Weights of a small GPT-style language model, trained from scratch on English Wikipedia.
Size: width 256, 4 heads of 64, 10.5M parameters.
Architecture: rotary positions, no biases in attention or MLP, untied embeddings, capped logits.
Training: a variant of Muon for these matrices, 178M tokens, 10859 steps.
MLP neurons of a small language model. Each row is named by its layer, matrix (down: output weights) and neuron, and shows model dimensions 16-111. Each number is 128 + 24 x the weight over its row's rms, rounded and kept within 0 to 255. Numbers have three digits each.
A block is one neuron, or neurons of one layer that tend to fire together. After each block is what it responds to, as a language model described it from the Wikipedia text at the highest values.

L5.down385:136111161122134139143078101122157126106122084054161095133135177123136127125111139143126111121093154114153153115161116101072153118121132088155118116148125127116143140145114125113126094116094124186116145155128142126117137131156128118103128125147120102163120138123118134130137108134079170152
Description: Final or inner word pieces that complete a split word, often verb endings, such as too-k, withdre-w, revo-k-ed, embark-ed, caus-ing.

L9.down65:128110110124128161152105098133155163107109145112124109166141107145109124150092146143122104148161143128111120113204153166146157170120139103165152059091138150094114119108102129124070120152171125126133113100120151104108121164134139118081138131138107112128144119172102129136075118103128091120
L9.down94:131142106160093169106103126156134118172124150157128085154104099127146119109143188089146116128144121100132101108138100141153112145146120139084145136116133105147090098127137147169099107170132144138111153147075126167148120120096089092143113134099154099124127121148148120140137138115066119109
L9.down161:110145131159149152125140095111118098137147133136099093121128159106138151140144170113130142131118111160127153159113148155128106120129139137099147154109108140127120131123150151115116128159096151148116156159094122095113151068076132122121108178139118138135122110149173139138115140153129130120
L9.down181:125117117099115111096130112139112117114156138093127134137093118138104186088169139119141103138110141131121144109180144136125092155120161154098135137144149109145166134039122118123130124147139121102137132138112134122142122121116145118134178156130095140179169161143106155134095097129100098122
L9.down242:106122144129136123130111164128138104127150181096111106099180115093164098132084126147131084137102112126119114109124129095132112125126169145141148147135138127134094124156123141117148165166114095095146192133135184179127129125128101131124136103142145101192132116159071138102114130160152120120
L9.down253:129152133118103130110111136161119134152147126146175145066165153152137130154114103099123137186122130079106101134146156125141116121132161129158122131127168147152122160126142123102115087143113189139156125113124127116139151084112135143129145119138146100125133121147098118122060091094192120141
L9.down271:115109156132144132098158138117126172126153129105080157133145121112108151183149134119168153134148118141146140166104098132149166131185134151097123103170117106116167096173153127115165110169142106139132125186082139086169110110173154118104143135122110123094164153164122122125124155178147147159
L9.down307:137157107110154134080130080154134134131113092145129133093082102145144134114121167063161145140146156144115118091112128149143098105117131170145137155118136129133094100104085103136142116128100135109075113158093148112124121158107126174079160110135145137091136139153117179132115134151156112132
L9.down372:105048107195125185111158131148103171128116137136112141124136144115164144146165153104142168083151111119136133090176107145157096107086103147119143104137148142133122133137144122161130123127137095138139103114130166128107145144094116098129099134157151117158126138087118079109158139182146165135
L9.down574:145118121104109118105128130117083100107117172142132085123116154173165175190124105110135116078109063169123102155140130120076080106124135124096143147121107120130141161156172144101133122127184141152116113163155110111150121130150162127117148136100145167113091156097154148182108142130103131100
L9.down647:119154168099123137150128152106110116100137169159137162114095134138146057122149144142104058080127134126109106104088112115149136101156148113139157131117124099126134137134116110158093108094183165154107154140132121126109147092140166119161118088108142105128129131108114103163109154116149141145
L9.down695:117178118121122144102124142118110108129091109095116175165107126128119150147108086107130153105118136155102140131148148143136123142103138142100150120142148110113152134117134096114160164117140146096142163114184113054147109123143120099093124090120119108138160122134137156096076141107122144146
L9.down834:156137144088132120133142100152109154090144152138117117148151127121116145151149130153133117095171148121147165093110122145117172113147095156098106143150156077118163107108148171087158139061158195117105134134119148132150148122127120153100113098139088172143097100132176099115120097127155128147
L9.down895:180146104140113120124128147140163162152113124105106158159109143142131137152106102075115169153146146128064118112114110109122145141155123119152120171143092137133152151139089122135110067126121179135117096137117158125131080093114122110109145120135113155113082141131147167084134133129147125124
L9.down979:105183116149136162117100108120128092118138122150163134161169145134138123117146126089142144097109155115174091127124085131147128177078121118159149145128101136083105143139185146096142137111132119132098101122103123110127123123128127175073090112113161140162121095127140128097153121125169127121
L9.down985:135109128125136133149138156135143132087145077119120110134157080131187113175101096132130171126157081159141143134138140112118099095159113125106112083184177141098131111070128144140087081142120135129127116085154151115130101142140167098109110086121111134144116107125095121103101151107152160127
Description: Non-initial word pieces that finish or continue a verb stem, mostly after "to" or a modal or subject, e.g. jo-in, h-av-e, arr-iv-ed, sle-ep.

L5.down931:159116140142161125106121143103131134156145130168149121145185139154108130168125111172078162170134130148079158107106129133123126132133126146137147105128125110126102124136091136141139138094126122102131119117146080101153089109134118140120123122137096120141093109102142105133105118111163138085
Description: Final word pieces that complete a verb split into several tokens, such as hel-p, depict-ing, convin-ce, establ-ish, often followed by an object.

L9.down206:153127178142117106131121106147142157092110132152162148084136065135141169107129162132142126101127149171104110168107112168142112116143161131106112115140154133119099079094106149152118148131119120130137102171144093173122136127140098150090150097082152163129128110175124107125151082140122123138
L9.down274:113149108134153107127110144194106084146105131128134137109163151143139074130116130218133107142098146111148124114123118112127110128147146105083117118092108155133139166142139113123133132149114120137144141121131126085121138095150114144137153145157104114119115150122095130108128120092169126096
L9.down288:136113144133147127132105128154087131072109117102076149111167129122174154207154130095113122143121142131154111090155116142163125096136151074136122157185103114127124207120130104137127115136125138116121152127110149149119119127141161138119156087137142137138130133130135131145119176151133086167
L9.down369:119151113089126158162112169146164180147102111104104153117133138106136116128108087138114150153134136153108101148134137099124138109126112130156120156112115133159117180125104111142110134142104152150128107147147151115103145111092063145114124128162162080156109156138121105128156101137061099140
L9.down402:182135132133122121127137181137112166107106126172130102116116130133075137146114105112107086103137147148135110084153118171111115104113149145067104128124113184114140087137162179120147131134109118114119082140124125124146127110146053116103158125136177136168137143119100127154093102152127122094
L9.down422:131132133156096092087143119144121118160109130137145110104052126135124110124107184155121142113121134153095111135117138107153156134084121103127157186090122136108155162076163084134132145117135188128134120113140143104153126110114105151128111094101141099099139130171134142120128094164106141152
L9.down427:072130115108151098116102134176134107170131123145093165112135120152126118150111153141120111103110148114102136122134095138108071141144084147135193108119118144179081139158143106171112140135074122124113141140111117082111117107104127145135132113137110128124137194108138109124158170150138140103
L9.down598:119089140095110097150171158107067149117100153120134161142088146143129104095138177135091135089154155132122151111131126162111110133173097126152152158108105141150135142136127161169153141182140172124138139115162137177126140143176119137149153117129109101131180140088144127131143145178132102107
L9.down609:163166175125123127101120160114148138161151112118124142142090145121117065152125126153126110149103125075139120171105102137119140130135151150128162141153105088151082123101128105141080131121154132155156130059155157133159123117109117108143127122090131130094162132145134154118159131106109117143
L9.down880:125136078140164134096133142135133135146109133077145116098111129128109117128082119089164158123148135153138116152103135131114173149144154137155143110143131127096133126133141137125135085097158113131149095112167130125144100128145102123122133154100103161127141122114134152115134117139086120179
L9.down891:073167147105122115165154121113127123131153101164123122165121132108102097150110135155135130122165126148040112105093128133115127129139129131157084088092180134077140119143145127107168147140101143142119146147182153114112091171110139135119133139107135100136139130104148101114156121119146101141
L9.down901:105125143128113143157113118113202124122159157099124125111076169084131106129109142113114125152133134116123125115173153124119127167144140131173132092122105140100133115163099108115126163167149143123094157108128133120126143112108110099142145150130161136144163171149115136129126131136118094101
L9.down933:172103110140096141127145163093175090112081101106102151150146106097100125136078141134171128154155087134122154077122092159082113099113154140118147122115114104169172154168118124159107177109114108117119118114118130128123166129111118119119130118144145116132082140123168107136140135187130141108
L9.down944:145127105141130117119143130227158116145121143142131150151120132150141133117127126151131101131132159146132145121129115109139130125104168151131140105139148139127081146107106168210147136136158092110111102142074175170148146144152122153126143105174193147103117126117127112078143105152124135131
L9.down959:084116123117149140107170113119184122131126136129134112127071138114100140132152187094121121151158126121101151132145121120114148173092103119156144117149095135142084141135120147093118133108121150116087127135124092088110107144088116159157144133186154109143106121149106170124152130134112135135
L9.down970:141122142156177107129111083137181152141107148182192125163140116143106125117100133109128103135113147110078100097148129135164127137150121145099127123123118144142158172125149153122095126117114122175076116106100092115102185095098076092110074147149135079093136141112110141135119144155111177093
Description: Inflectional endings (mostly -ed, also -s, -ing) that finish a split main verb after its subject, as in return-ed to, mov-ed to, earn-ed.

L3.down178:078054125160106123143069115103131151137133130127141126156123125135151185139100131116119157153161143142123122136065133167109097165093106131161121168140164126137136134111136123088144085145171157158140151132122101117112138096110117174115147102096181129143118137095121134125135165145127124123
L3.down250:102108213145136136100127129151135123096150129099137132096115162098131108137115110159137105095162128096115112087128094120106146138127121086150164119125114158150172127164131130136139104137123099092114094095146094115118121121066142121143118166133110101086092126162145151151149204127102121153
L3.down708:139111130154109167115095134140093102128115140145156104109110137109129183115171139138155091142110085147075102115092062158152059142143104165127152145135115134120109101153124099107131149150084136128130141081125098137138101122115106121153086142132178157128061141118095145116149158167158168124
L3.down906:104122114165144152119124139165122136130111118142154118116173096107158131144123104090112100146182105152111156115143125171122095150115125175131142067103076158127157113148134128101165096108109149155110152103121111143072131148077145105092153127119111103129103116164116136132119140138178135147
Description: Word-piece tokens inside a word split into several pieces, strongest on the y of emplo-y-ed or deplo-y-ed, also includ-ed, ag-ain, Republ-ic-an.

L3.down373:139086157138185141125121182127140112107088140117113100088143127106121135164091145145096124116047140121097074115147172134116140094134089129105103109106074143102117117142106107101115163098085135147110151138124109143122154144122143159109164103132142110097092103169125103175098136100084093137
L3.down641:112117133156135142126130147107122146091122168130094162127078122123146137141139099106141148146172110170111119145110073137152076118114104122125115152141092109119054108155153157099140117145115148157108143124085120135106128095084165110188139107084149135147160132142130067141123125136147120103
L3.down803:155119083081142116121142156136132130119135134069176120137152143164137132080120121115136155129156124146104153139173152142104166156127168134075078095100143147153171127169126124139110152105127118133129145132145117144116109157098154122097130081120160104086103104176140129133098185126160118134
L3.down834:148129159094162130115147099077136149128132157122125131150127160155157127116101135150122148110150114176072124079115136104140144074106107140134111104099112117101141122107126148154093129106151119134095109112136106117208168100154126109137146082114104103135149155131106104122110104125147097092
Description: Final piece completing a word split into fragments, mostly "e" after "us" (use, useful) and "t" in Sep-t-ember, also -ing, -ed, -es.